From a checkpoint of a small transformer trained on Wikipedia: a variant of Muon for these matrices, 676M tokens.
MLP neurons of a small language model. Each row is named by its layer, matrix (up: input weights; down: output weights) and neuron, and shows model dimensions 528-655. Each number is 128 + 32 x the weight over its row's rms, rounded and kept within 0 to 255. Numbers have three digits each.
Before each neuron's rows, "fires after" lists the tokens most often just before its 100 highest values on Wikipedia text that the model never trained on. A number after a token or word is its count.

fires after: " the" 60, " its" 7
L4.up3247:082116164115159143140166068125106132097175104168175088124090075102117099122118128145155073075134096105178133128110155172148098146154134148143167125116100111129156155127097151108103116175115102159195163161124110077109144111162163158145090092154183135105085115099120162105123122132143174153105070143107131141160127144153140099119172121123087135082143163072180173139161132152101140176087
L4.down3247:115126160091118156103217159126102206114148077146111155121118128117147113165145130151141107057101126075166110137185120171097077085173123181139139158135142124123196141154110162108120082150125114130145096120160140095091164169144169148124110089142176132120073135080151109111124131108126102098157077066130167175178112184183175147128109102142161083137141130082189063146153157178127131184138

fires after: "-" 36, " (" 18, " over" 7, " \"" 6, "." 5
L4.up2474:124139105150106131127133098136172088100105146141103182126121043074182166113134106102160209181118171122135092138142109081159122139107160145171124188180097106132137133158142070180137135112116121182194093108156152138169176068174183130110158118103189145124071117117094105184157071115146144101137126137134131091112101117143126134099166129085165122072098119123107118172190194157101087072111
L4.down2474:131172112098134126120149150126082099065105138131148098073115136103103182106139139149083081129189100173122116158148097189091121089085110093115160183126154166137046119087064108169116119127111142126165105087090143130138130136112074141120153107162114146090161101127163155159188166073131140179099109146116141133061183098182166174130158073144085139098125132149192091139180156166106162097170

fires after: " |" 63
L4.up1625:107174148084109146160131123108153215150112075106103159142128129053087090141115133095095145096101152119153125152102149115126155112177152087108155149115140101168135121098121113167093090137137156202151124107139102149118213126179141145139101125064095144129120096108134186143117081110097080121142101142126153123102121101138105130133139131127146195110095101095126141100067130074136136101057
L4.down1625:097137132137035118129120118161130191118202088088171142155137137144122124112152116124128147143115071140208190167144097127070091118135203161166165172136153134100086204128132185125120061121109078141159150134139152111122114165130111106157084116145092155127135165116199071162083111116125154083040136106140118155051162106113146082120108136081097158140128191118130171128135135138050105173171

fires after: "." 26, " (" 8, ")" 8, " <" 5, "x" 5
L4.up551:161157116100106144095074124112114058118131112157134123220182126098155140124181090096161147159069157120150122125193107149142153181124153148152110155111180111184097088135150148081086118135091131157081023124118119167077152084205102151126186121112116146130146145067130113119207103011171145153147115117135115172168135132102150161071129172107115173117109101100143101172058084146115086108122
L4.down551:107091098066109161163144134115143151062129114105072133137078116169111183121143152099170194167093142146121134160099120151192052082142088097101180125141187165125146106095115114143170173136117109119189140199121125125078152140143119158142139121142144086115157164106096097096121138116100126112161172075125138101143104161160138130132165090143127120111146065079173106156137068096127164074140

fires after: " |" 36, " a" 17, " 1" 11, ";" 6
L4.up3472:106101079116166182096115118169056092081125143131122102186131117057130100131089114112079126143209096113092106125126111114170144130156112140125159095168140100154100078135149122131144149176111125062181149118144150114174147089080135124086087099095128071169086114122126112174103126139120096184122140123187112142124110140153140150187069070170105117160117145181110141083110146075146135108106
L4.down3472:127174168111075057121143154106072115135143152151116115153133199061199098138141123146125111145134141151134121139119153145133213144146126125144147110153122123099164144133145083169157110139091107134139081195123134155189141138109103146113185162089094138171061150129127143111145128124113092115167137065143157145161106127108077166144017132077142118136112148177106105151142070147107133073123

fires after: " " 37, " S" 8, " Sa" 5, " m" 4, " s" 4
L4.up2537:202090146113126129113108109145093131127145126158080112145143194125125134116084139150126167107223146108128072119124038167099149124175102126137093136154118110117103129164163071096150169099089130122096157165096125163138078166101133101130112188138120140083114138081103075090141118116147100221124113152108123094098137182160087073137141152177101145123161143104122157182115153135165161141100
L4.down2537:128127145141112129131171072097160166185154105118120091124059111112165087212079134165149149114125038066114126115174116166097113170156162119128101117146115128169119103095111170112171146161095196148140100096159122176093155056111141126176134087128153165125138116098157211134056128145091103134117104177167099120114155111158171122149094105199159092097108192179167109096119111152133115119089

fires after: " |" 70, "." 7
L4.up1368:088133108140147156133119116113104127157121200129146148123120146127190099125141087167126102080045114125090096122113130159126154110164154099162123112096133153121145139166110132131138148122089073098123150155114116117131103144087129117133093099115141160154123171122119050123200125122119111113148112126153119092087142120136139110153133124174104107094145118102118144129121175147135138124094
L4.down1368:155144181143123099114141131108093114115108110126147220148176100190134156154144139139152117137112117142188156190092093163075173100132156172090136097125108145118118117105192175126117156098145113119135116139113102151080129104107138170148143163186091174154147142081130068199079108150144167086111096104165165101119125115107137164150083142083128198159120165103167125105114143147082076163206

fires after: " |" 49, "." 16, " ." 9, " 1" 6, " 2" 5
L4.up2585:163152132096073093103069182129102157169104168176107130114065162095067116153133113101147122151131219118085110114199128122110152153112116069176161074122093092164128105123132107182164113101160085131124116142113090164134132126088141154125140122090160065164111110148144168082111121145088114124108160112089099084182126073100140079126121132128143143120151122159136106112059089160114133122117
L4.down2585:123132129164146138167195119143162100111159154072136184094139139149058093129187115112176117123087101114129192150098093102124139171136175190154125128110060159075123108113137173072143135113095174127132106119144111101129128139153108163131141145211045109167182092103168094185115104133166155146152062100105133121111144132161094169154121145098175191116098129146129154200114155101171088204144

fires after: " |" 60, ";" 14, "." 5, " 5" 5
L4.up3766:142126144084170097106102111134156133097117148097148116091149116083108102115096120129168080101094158083103125038156116099098106109188122112077122102182126112173171090042128130148144147220108087091136131136149157120174138112135128142144111112134142062114129105176098127149152189117169101203121157110094159147137096101085176164151098143097166110142139141144095133134176124127159128148121
L4.down3766:133165107121164085097106136118154190129121136096122162094126156130144108135153133134122134145090163147107110191101166068113147093076178155149147088118096069168137095141157127125096157093142091120098140142151141127142173157109152147141121149125135090092153142152080247157159115141135152118132132086143168128163185154133163108098076145110112112156099125176122138167176140075138106129136

fires after: "." 32, "," 18, " |" 7
L4.up1549:073129112134184156120066103087156074124098100118152099086198188146093117144106097150155163147122110138180081045187062061124096149145139147090140155154164123159184143105181132138164120147148088126089102137178180192147134128119188088173146108137157091135140155092186151180140090087113150151114130152163143095162148151070133142176186091150116154113096146132127095104108149139116103148125
L4.down1549:182122109095100129135123107147116152079132089106131077161198142115080077133119129135168136108134100132141157137118149138105069132109157110140145113147155211127109108050077057099134188155051073136144131123131119094147099116165101129140177157128176150128093138130106137151129121151112054112161133153057122121138172132149125133130112128089169062140152094114129129142141127201140096134058

fires after: " |" 55, " 100" 8, " 0" 5, ";" 4
L4.up525:095157125096190093098127133097096085107170159145096140177115163168126145145137157130180088145136089129160095156137167193174134163149181110105146119067063087126132142079204172138098131163085142102143100159121115143090088151099154110123116093134093129142121120115138189158088078102157115133144144095097108128092081134125163174150128115159120155174175100199104171118122068087111096134109
L4.down525:134114131172078165142127151120144135066129122104138073129172121147172178129143177124145094183121115113206121153139108148126136155146100134128162086130101154073141128063147149103150151136122182088129129211120157099153129183146161111154118164159126139129136165148134087135128067085159165115108068130127123114149080124175134156134143088147116143128146127130124165159131099144099049087083

fires after: " the" 19, " a" 11, " an" 7, " Azerbai" 7, " The" 5, "'s" 4
L4.up1266:118139178134152179162133070146124116133146055114075088073136164108103118116090130124114116116200065126183144085161073104157152116136121190128093135170101099136196156136117115164136170128142109108123155135115134151134158097146167104179190103106127122108149122161131136159091147106122168082099170115163114170140142141079073130149156138093140203164155135149088169177091157087125146153125
L4.down1266:099149125127168158106154091118146136253132146088129103109184118117087168167171157158112078132080078140134064168109138101179109154127132090106125095094111077123144126171134087082107154073112160170171091124082079154167117102133104134097161094123107100129118136152120125204115081147072116145066112107119125123099180140161173169112071077065054167133147105108166163191122120073165136123105

fires after: " the" 24, " a" 17, " its" 5, "p" 5, " their" 4, " d" 4
L4.up3630:096162122211122127114143118118157108193117122155086085114172114144083120092100149128109085101149112078125081135177078171132173140163110179101127190101138142153134170068087145061099146129071122096185133103106158168115120106139128111134157118101149121102150166095142166079130147187085124150084190090150108172091109090155125152086194119102177112109089122155166097154110107126167180199163
L4.down3630:132127122136106136136132088106072165150153178121136166121098163155052149134173146092112113131165181139105157154113134126166105164076189108133151113168102091090115161160157132148129215140137176124156159146152166137141150168111155105135133087161172085124163175098146178159143171051181148058134110110189178127148086128095112190107147169153118128158120143095171131134147142107115104129068

fires after: " |" 30, " the" 24, " The" 7, " 0" 4
L4.up3380:098178125153165103167150148175121140112155122110093106082157103143098128133170119027186156122131144111115100092119174121178144174111167152177110169134112100099109162099137181108144078135127149147125093167126144112141132179128128129128135084143082097165119147121135105124146115110112154154186093110100074131145140112160095119148192136149159100141143127131146133131109170159116158179172
L4.down3380:113143120159137124153105085113144162111118172134155122102125134156194144146085122173172134124125121111135144062077137116069102181191128079164135141160125174103183171098168182132167137126099165146147130175110137085119162142192086109136184148132140114145098136163093115140131120181094108146134060151148122113127166132084104091135156091081142190147084171138156197125097116088163121116165

fires after: " |" 34, " Labour" 9, " Liberal" 7, " l" 6, " " 5, "|" 5
L4.up1725:115141206139084173126118118104111131156110146117139192072122106064165160157135148105129173091114156095129120115133088191106123123129104110171137149156136061150134134148161108068098122101093138098117119191121131095137184148088100119141112124133187137097104145067146116120183105099089139124121091153101123139113074120063066090130129135109117157092133169148102177113099131124163119151036
L4.down1725:070149060128079095147073160120138140118144128120084135106164180104082110173090156097184127099116180159127122110142127091143146138150081078174134096091081205140150099053107143143118133105172152118128098107095117166148071105117122116140088111131080155137149150080193126173122150100164136132087114128152150146098187073102175170160140140099132077120169165111139097147191168104148056153123

fires after: " on" 23, " No" 20, "On" 14, " On" 9, " Total" 4
L4.up2160:128114085147116202126147102102148136149134139185100137173097127117197101113149137124160071166160130156151137116167187173105149153188061127146109084134160133067150073084097120147096139235114171096125191105127126152164133068215129174126202142134096196152094138176148104109117123162135144089162141188179102113119127105116144207097110162115108127124095184145087092152143096104089155148099
L4.down2160:102069084126102119089189156114055103111147130136139117134091106105157161115159094157124122165119104075107158081105138110144149142106082137149157130112165147138170107099142158142099134123087187084149116204121108158096135129148123158132149157163142159131169210141098075128085141129113090141105188113133074171154098116113103151152154122126051121120090137063076140173082116136168120078129

fires after: " |" 34, "." 18, " (" 8, "N" 5, "\n" 4
L4.up3220:122088133112140201121092165151176062120096152143056095105142190103152160172160147135131119104081125166147107153148179124140120157126154130103133140165160172154097069069093144121121124135156130084102094134109172134139109101049167131137126134129132129101088098160104169120139139066108105135111089164162109107144143101066131157153162194110139128169113128087160136130138147170120113117113
L4.down3220:158165120127100103160127122119153198145132178143075221090110126134093157104145178171195162124134079166117146125141094118185124134066178140143109111134185170141145179130064145116117100120122140100100104128111117160121101132119119115130163148129129146159118141122116183165069120105112160109114175191101088167109205092074127135182101151106081145137111110107139076136107102124101108108152

fires after: "." 100
L4.up1211:095125058127134075064113113122132058118162160113160086078132152147137140161134120075123145092119141091109089100081113158154106128132096194090120188095128098155114136068094146199092141169086110153092096115103122103100147077198140125124205083153148042086118152148127128135115171095111169121154221093160059067067092120128067108148140127111139109155126150175135127160150104145091108106144
L4.down1211:166097137175207071107071140124101106092137162121138134166067122160108139084052138155086162106152123154129094111132099103165141125122164137102091137130145115177169156082127128164091047169129135124096046133111073122129085115104130119127153159156095084159115201118120158041113128130149093140161137105128099077126135155176084126117157154081135171145147105120105104166152117184107110163148

fires after: " a" 20, " the" 14, " G" 8, " al" 7, " so" 5, " g" 4
L4.up166:079132152132142158154098158097171104102144145124096059161162088178094084160079067153114144141152148178115086160161110214185135110149096128096142097084111102143097163172177095136128115144137092119133090141101113118089100137132157115206189179132189069044120162116184137099134114184173142101118076125154081115097128135128079138131120101131117141103112075141127115116133113162126210125164
L4.down166:133158060110147149121104169122172105123139119127115116138115139095135127168165133154086152144137159140132094154151128143121128128170124133118135151080132142108070109108076154098155123179114186133111089161090148118122096239199080124078146116119131103152153146179114044121095102125101110085125118092151137146131132100076129124120079200130113166151152207155114117147108097189127080145082

fires after: " on" 24, " On" 12, "On" 9, " Al" 8, " the" 8
L4.up3073:122121163140128124165106054192139214147176099113086122105122092167165076061139132155091166144167096118136060109156151153107130170144101145107088112137086146078109143095095107179075101173146105170128128105121101114093165103118127192169123149130187148137121086124182151104129127136138143121138132143078090145123115196134084128137101224151129141079134169109078133131115109107078103102098
L4.down3073:145132164179103149114130130149072103126144152119130125131092140134187169119136189147116129151120100093106115105121086151118051137154131078125114163169125103109078150094085106114079129113145192100069138151089164134108110156144112129132112121102089127132113160192124145115133131106145179165105144149172131169102104161116167110167127123143156107219136169145097094065149070145106160142130

fires after: " |" 50, "." 8, " G" 4, " Ref" 4
L4.up804:157105167085100130122139135115105102101096157174119078117131150112119094113156152138102112136097099105111133074168033158118122146163150127110105150161184172166062152146079084070111157113094095077105121103127109146149133104133127132178163097110123102120092141199122147100181226104092186106115121109108150094127132142099173099173118132126120119144102132123140122123164115125106174124125
L4.down804:109122138167101121091116129147143168131145174114088148098113142143115109085143096112173049113160137127116113123132127148125160116115081113076148151157145072124129089096151114102151109109173121105176123164105152107095087175113129110085117188068089128111103149088136079075065159138149175148123136131105140121132128128093121086143072105171094156110143167149116115133135093091137211110149

fires after: " to" 22, " can" 9, " will" 8, " would" 5, " could" 5, " may" 5
L4.up282:166092148135086164125126118160144127151088057119081117063131110164111135111162147126123163128149141117153134178115129123107173164114121141157120144125218106146163074118187072112130160128097147160137177082139204104116146151166132180102136138082112089183181159115120114045091135147073149122160152125072157145129092127112038144127129125103164118150137142168173174132089103091108139142090
L4.down282:081160069151183084152174073127136152159151139179166147154069114213130145100128115118105193172185117201128108132129128114117133178074128139144097079108126099148062075110144145136121149142101199137115095145114191132129140051150118183104088100131143095102098110169144109122093169120108139152123123155178130174151152110124055085114185159075093085106183158138123113145149117127152122127168

fires after: " |" 51
L4.up317:145066160112133119146098082086123092184128161150088114125108151094223081132143081115076168099096069131102122160153135095118151073122143117089099134170183109144109168107127117114161090160096147099138131112110098122117059100101134058102101120100139124141094123148165131157200139164086126150155071175099085150111094107095121114131147117198132147129105100147138183121142116137154177156053
L4.down317:103141149087117178122120066066100102168166104077171180220149095141086104114128125181163139153153110113161134163070150148109114133186151116086056162141124158141180120082192193118163146115158181138115118119101151043106159140153105131194146169175096168146164154176163131109093109087115147075108126156178083126119114122153130114157159180044123141158107132152153147081122164142132111157135

fires after: "," 52, " |" 9, "." 4
L4.up975:106115040121154134080145091143152102105123104127119114085129128110181082192086158163147112136126084091091122161103087140164115141130127183112134107147174152194117086098168202095132157164152115140137114132102108178190140140090135105127173137176148125128144124183098114109103144156120180110098144176103109112069125158126149138132145111097116117136102176123137097081155125177140104123126
L4.down975:182191169163168077189166165164095145081120088091090098117080196111070129126141130079122124121164129061102134175170143153162120149112181146131151101131152119180116150110120116188154092134159058107168136117106166139148159168088063120168119147113131117181106124098159192121156141116141122155093146129139139171132081134144111096097140161151197129100143118130143134057191144157131106087124

fires after: " |" 33, ")" 15, "%" 6, "." 6, " 0" 5
L4.up937:151152136107125120141108127157061113109112128120140143101103098054042142130111132084149139133093135107105186099116066127122124104153096164145175159148120135135119116129068160148066093123146145130108128149085152125150140154112143181130108112114076113068154129089145121138121105118091141111105146110084172057091132064086131128077121100115133134105132128117134098123153075084126105106190
L4.down937:173168150111119132158108127133096102082149099067166198164183075159040118126122097135130195130145105128148160164151147149116094179128152162155107124107106156099149162128148180111130123136084111167159149143128125117166077147154069131111134173130113169149132159130188160156093132098143149110156119123090155146180128140107140141093163128084165176121079179137107115124160145108068100170133

fires after: " the" 53, "\n" 20, " The" 10, " |" 4
L4.up1034:137033116122106109182143169142087168114181152143138061125131137101149138089094093150126102143132168130152106141094086113135101139101090151066176213074186136127077152137115179105080117131147115133139080136141124143111087083142104135106166144108111108152161095172121136136151127145110102145146079141104090120143073151139116117139110091126099163147142103154105099169089064090104081141147
L4.down1034:129196116128145155157147141142132126139133125156117098087092166158131143126131104148150091130090122153074152170043089120094116105105153137112128155141141171127026119100194160201101149168151089115125085180145119091163104178116151114150091151178179127127078130155174114020059167131139139128149160122109122156096136157117052174114125135134176200180148088122169065137174164109113064154180

fires after: " |" 29, " 0" 12, ")" 6, "0" 5, ";" 5, " 1" 4
L4.up2958:140103148110084145156132135154121110074103070142092107172090092066129098077104105151090137101092076144088172114045079152122131093064136129109103134111114091108118095121092078145147201123135179125134102088143123123139210193129089112158105124144108069127120115103099052117166174135124119171068094094109139137093144089135114142207127132132087114075164151133167078101206131115180092164151
L4.down2958:204100103093132116146119124108107189116145120135156148149087181142164076128118152110142167132152141125076161157114156166121185066120116145126183138175115166085117132140106153132160147087178154152134185168164123129082113081109133104098184153116104100107109105068099134112094181132155125123148138166085150138121097131163113097099068081095141109088149103152071180074161071144120133102149

fires after: " |" 33, " 0" 12, "." 6, " (" 6, "°" 6, " of" 4
L4.up499:150089113109090127155087106131165145143186116053139164132149146081144124084201125123134132128117157109107118146128149121081127185147122079162121160154148128178105077112157163199151135079160121161164151119138187156174189153154125158095117116103171127157125137134169161097110130101134148171155201136106185145095094158122126168174133094150111139160137185156139076137089080139024092123079
L4.down499:105168184129150102145123126154187120165154209096127101108131119080188102181121099125170075154113118114145141148130085135156109183141184145151137130106056160136148161152129123097204117096088118138138122144082132125209108124111143139091122187185132181107102049153200144191171086170170139108113110142131130070093119140156092164116124130163150130151106134156143074141125124081135073172164

fires after: " the" 19, "'s" 12, " -" 12, " his" 8, " their" 6, "-" 6
L4.up685:063159126110129160130139089105122124074086046157144127121160070140079099140090180112146058092153179136150077055107108108132121155122100166126154165094126106151103205108196176092144122134068144179150149190136123152099091173112163138089086132114160101197108159132097131074138147126126180089071135145169049131125134140123144120119147089116137152174116153123104134136107135123110102101113
L4.down685:112105136067153135097195216070106121134141148140184116154200101159148139153136149121162121186177143171118108115117137122149135126125121160097134102111125146104166138150130117073109156082074133147138082125114152096132176175092096160139169158119105116122124133108107092134104204104117105174123121112054150215117135136144105153149184119134103099151186105114049174133096149143165156123172

fires after: " |" 59
L4.up1153:159057129162151075087114067150087089182103151183136103138087099152154132111159108085110159127095153151154098155139091123140138143152095114137086181136121140118103099115133116117146112156096079097168087113115122170127100133145191160087111148089128153101168153125125158111132113145139101165146126126075136131152050131148142116071187068149125095195141143100160138165113093092173105076083
L4.down1153:135148127171200111101092115111149096157142159192124137134074089098150120132165089108130145137084126167139180149082151117152159118152124151143084137140113104080130147130118153141099090132123087092082122123149161146179101171128080206107114193026153125062177092119144161122065124178126143148172147142168127151125142140111119112113105144109125163082174143128125125159127127180126157178138

fires after: " |" 47, "\n" 30, "." 7, " 2" 4
L4.up1400:181109172129108149145093097098085108134117094073126029120118138058107127114109058156136117156097148129123131085163214089133106132112079125097131115149080121135051147156118106127098084152091147127105113164092131140094109091178190093097130129102127069129091067136136172133172108128125088111102134101103092095110180119046106133128170104115147066142135104129115118120111143106126105151156
L4.down1400:126113105212143152140165180107127157092126112150108123140078124101161111124127153174124106169095181127067135102080154092152092139126175136156139099141112051146130169091155133127142123125086126123101074158172160166139116163058058144119148136152124116159145175143085216102148128108135094131133148100120167114130150125126106113111170122159112110109132173083205114178167134113144122176117

fires after: " |" 81, ";" 4, " 2" 4
L4.up143:105092162100157138166139069186170083087139131109087063180117175123143123093111138123066076136114109052081085086164158159072166141106046088127136190154146172089129103173062102102140142174113093098141121120121125120066108118179164152112144155108154091158119157094148066101141155138144179147139129166158154137084130077102094118163140112173105055151095110136096169131124107154098165109155
L4.down143:135172161109157108084134145107118110077109130173159171130123165138162106129132099139088175117114153118116160124061113165131103149070201138111065151132160151179180161180164129105168113136158106162130138150123132142129135101141112155149127159135105147154123138087150105131139153119131131198108141108108094134106145101118150131111106134134087180132164089186145119090143135140151126209140

fires after: " |" 43, " " 15, " Party" 6, " votes" 5, "P" 5
L4.up3678:089119181107121153150073188130151090154154112103132158133081171108160107145077166101093121107158170067128100138088161124114150135133133143171108119116127146148141121081139126129163088117078090096154131099128124057142089122194127122145140108165177160094103100131166118122120143132093117159095058153117137117119125066091096093114148103164139092164094149181094153125097148113107151154146
L4.down3678:099165188113163145134120113140143112124157091073137141208128085096134157101126171158114147080131083092146102133129104089123153146125165100060116117116064124146067082109133175106104138088159116165161112089085169070122136137156187121142085134175072126138142118187114171155137058091103102151086067159117173114166131170116104121120125117073190118089137116079120164172105140137161040115083

fires after: " of" 15, "–" 12, "-" 10, " in" 10, "," 5, " Al" 5
L4.up3632:151121164055088180125082060096135156113122098172142111131052148129162157141138119152116139149083136169197126113133120097130125130162150084056112107091080084135139151140066129169114105119116126123188169173139130090180139180116152079142110153110138110164095141133101050081201138097094206171150098089138111119102211122133103074051102101129120128130142104075152118102158161119059116111131
L4.down3632:152104166136174137159170090155167122166147139046190114165104124128146136111120174185136152140141102170130155150089103192154143173101098118118094120118112155139153137101103071098121136148151162140161133085166102172152133134105159129144178140142151113136068095115132105132134092114135115161144166138105131132099188065144162153107073130189133111094105131151150088105171135129084120175167

fires after: " |" 50, " 0" 15, " 1" 8, ";" 6, " 2" 4
L4.up1677:127113103126101118139079129147080098093111124129112134142148146099099107174119157098167035146201103088121110125129119152144157114121145146113165178178135134129160145136067096110177123145155133149091159126120130101095172162161126172075133152062088121117110117160135084125154094150096140141117154087147210104148138109086112143123091066155228108128121160138098137188153135099116142120151
L4.down1677:135106172115115067192105117117087151171181173115145177131194084146092132111117133162193171078168092081151134145098075123173133109144136145140118087106132167148158121091168130110136158178101114119123165186107107141091160148219031179059143153127169178141106125160150104139157088093166125124107127091128169098100110083100097141129125073120118131124148126170154134191143160138124118148124

fires after: " to" 42, " not" 7, "'t" 5
L4.up29:141170135072156126150150145188059124150195156136090146189125080165136076096107100148153144132166172149161150158123114111122147157171118157099139109120140192114126136129146113129124131138140116159177165151136127102163104138140133132163102162098101141113131189152130076085159159133140118162104114130032175081104035105121047154081097117134119170120070162129076177097157094085162213122140
L4.down29:085105129099102132122147105053101167119124114089104056114110165101124162021170112129084128120158100095128190193128134155091170154108222128087159100140097137119120090113180116131182149160099078165112070125136134136117120162181108154092150141138162135148124117092042099112098101115137112133160122086141153176133133133168168149136119149046163127138107106129150108093172150100095116135147

fires after: " the" 46, " a" 10, " as" 6, " in" 5, " its" 5, " The" 4
L4.up2227:058112111193139162160174102108110148134176162147077103060166157086138114109127130143121104114168097156192139162136114168150164204172138145104139173090119147174099210126191140109176150121090110129168154115122162193131153081135132123155171137106169088125115113145066101080107138136092169159112111089151015111124168117143106122165106132112085111140136183094092106212133103078185182196141
L4.down2227:151103130143180116134121127095156164102076198106112111104127125162109134128137162124140126131090138134065122096122148086165104141149152169171100134083147124125181149166102092127128101093173138200160133124101120119109180126117153097117104108105149075111109168100160094151120103129037111045111116129140138143046178149184142140138120102101105122115133137060101146162083126080139145129125

fires after: " the" 35, " The" 11, "-" 5, " his" 5, "The" 4
L4.up2694:128094133148145164171110133167176080127150103078143132077096132128145178149147090134087082107131085165188082076117090106199116161103138197124122130128060161157124157132128155108114095150120133153132086111134142076079016133162124133066170126148124092171138105128064110150121136090170138099151139168104047138069156110153141079097106124129116110127161133119107066115054147082144139168150
L4.down2694:089088131136204149169123077130175148172117222114127169182112093141128066107122170099139121069079143180114135110094142082117187088156091094110111121146122141117210188128160131137122186137158098096197088095145168189182085133173088126131160097138086095117109082065114127175092137128178173146139150132120180149168098088103121154102117172121149125109085141127164121128126111114127102142114

fires after: " |" 73, "." 10, "ol" 6
L4.up1399:107106082186120137160105125139112124157081174151166061143139115121162129105101140116101129178163146126089194189164093136126139132149129100125140149082102152140168122156142144132162146149129144169148100145103148135098069162143191084147078118093107143168140127164145145139166139177114113126098117130137120140031105108128133104155178085136137160103162107069156084134116098127155143106138
L4.down1399:142161123155137106126139130168173203124179138140128119149153130159159135139087156153123137149211175146069180145106192139144150133176126154153114077141155116116117161135102186177125095144141126074096154128170124187112167167138150110149125147165138122078099143155134132127089140156082122144087086080110147121167152140090147092104140127110061155139119133078116120120160066112103177162139

fires after: "-" 26, " Al" 6, " Br" 5, " Ib" 5, " Mc" 5, " El" 4
L4.up942:123151156164151116160180129093097081055145099134178073123139186103162180092115171108158123096140111172200112087110090167148151087103128060166175213120110101126138150159137097120106115110135127137103184191091102159188096158119133070103144145151184129091154116076142110089092097108091199141130142135142117134107126127135099087075131134143154100098120162107103101084180172184144110211104
L4.down942:155133141128166111123123168113147105151130166127179141173175140162149151149133095130174097071097144173147171107139197152124105127079119132165123100136151114082108138153126140099069115127190127179081156126167131108074085122135108170126114119210208109153114116129147088213087128117137104139087065134098086184140145142122142110138142140118075181135108182084138103181125173070108142142108

fires after: " |" 73, "." 8
L4.up3408:114191080141171152110157096147133138116176153082099168114127142099049125153116100138106168137087130108098179112127121129167147150157059104138158112153128156165152160142085107173095115135140153136139143160142119113113160072109184130099147132095134114126124128135140150145132106178109113133108135147067087187103125099180143117146191197100120159093147153095192088102128207060124046102151
L4.down3408:131155136135151126128163120071069132090107124081183198132166093107122119133169121150099151179137112141128095141117050083069121155121146150126160175134091107134112113089107142118101144126124092138111145109111096141155182134093075178195111155107135171102094128156205164115136087102104137080126089068186135123134162079098117138173106122103123183129147165146178176133133190134115158159136

fires after: " |" 39, " " 28, "." 6
L4.up436:137170141133112151145122156113106145102114130052170139149177063118078101134159101145167102127155103135131105126141132182121078150099156123111134135156168187121165116134109089120074098130151092127144199173168143087108192145103132103064087135117093087119140138090139105148106105097176118139153115104124130124150140124096080151134078075077103149165160123144142122120135165102085098147134
L4.down436:172107125118076114108105090155072100160132143113147172201122066097159062076133152155142186067124069082157076196157130103110075124160128093094102100098132119104162142138106133132159085172088118109133109177107128107125132128131034116117124168063141173095146160176152118130147088072075118056116126117114119146101127152133084119152123165153120095151122143093098163098096103124127114152164

fires after: " the" 14, " bre" 12, " War" 10, "B" 6, " on" 5, " b" 5
L4.up990:093139171155152167161097133139157128137120142140055129130073138154070098144138125118113062080143191112121121127106149169077182176165096174066059159118176120112081181067117169102127081182159131101113164158113114073143130111108128109165101108160188086147138165150126079123082119113129131102116109109103108090110175158186126140125128125117175059152154129117134155136152144103099112149162
L4.down990:138181121111135106078079135081139098108137085119096113075136117112078144164113128099147138176129137144157086142130137152132070145114111120153156112137193109138130131187104144094120123126131122134129158142133118064146076168107143122154138133089126121155141172117076159160108127082168160136098157156169148125073127097200091151108115131158174113155148119142098115148119088145140153115163

fires after: " N" 25, " S" 10, " s" 9, "S" 6
L4.up3128:127107091126115091109103089131172101107155138146102099102223204112142103163098172078130130087149090150191095079150115117107112175144087140146128104115065135102111110138175143148126080094178185111108110072130098177166095107041123098128147134126092159085078092138135136161129105052068155107110110112122083095139122165115116163153171216119097094124181067114157111092153175138114127118105
L4.down3128:169099188110124168093159114106167052137121109117103135115110077106095148097163111114105096100157150118172118102154050104158112145092131174135131129099099115116124185168121134155108115185153124166153137125118122127161126119089150130142134099173125147164120056082196137173134193119110118163140111125101179203131121120106118098090139148114138118104066198077127152112108140152134096116153

fires after: "." 30, " (" 21, "," 6, " and" 5
L4.up789:180144078133133090191130101064136100130116120120151109107084131137113107109132094104128137152123145117124117107196153149116162146128146083096138112087115156162173090110094143075111176177117066178170119141154135070113138135157142129084151126131108114135126179090126136188137139145109129150175197183086143108125145170109147156088161178058102059116131120121143121136092142170118078162072
L4.down789:108164089116104139149139133154172149115155124138101135179115104141145125102149088122136156142136110121159088150088120126129129088153086149138144103138095138115136125133092112159068116159079140065117065174160138139109160095111132143175072154120102166156121185083191133121102126114103124122147156064157105106142140155154109084100104137088125146184136198084145121187093127127152167116110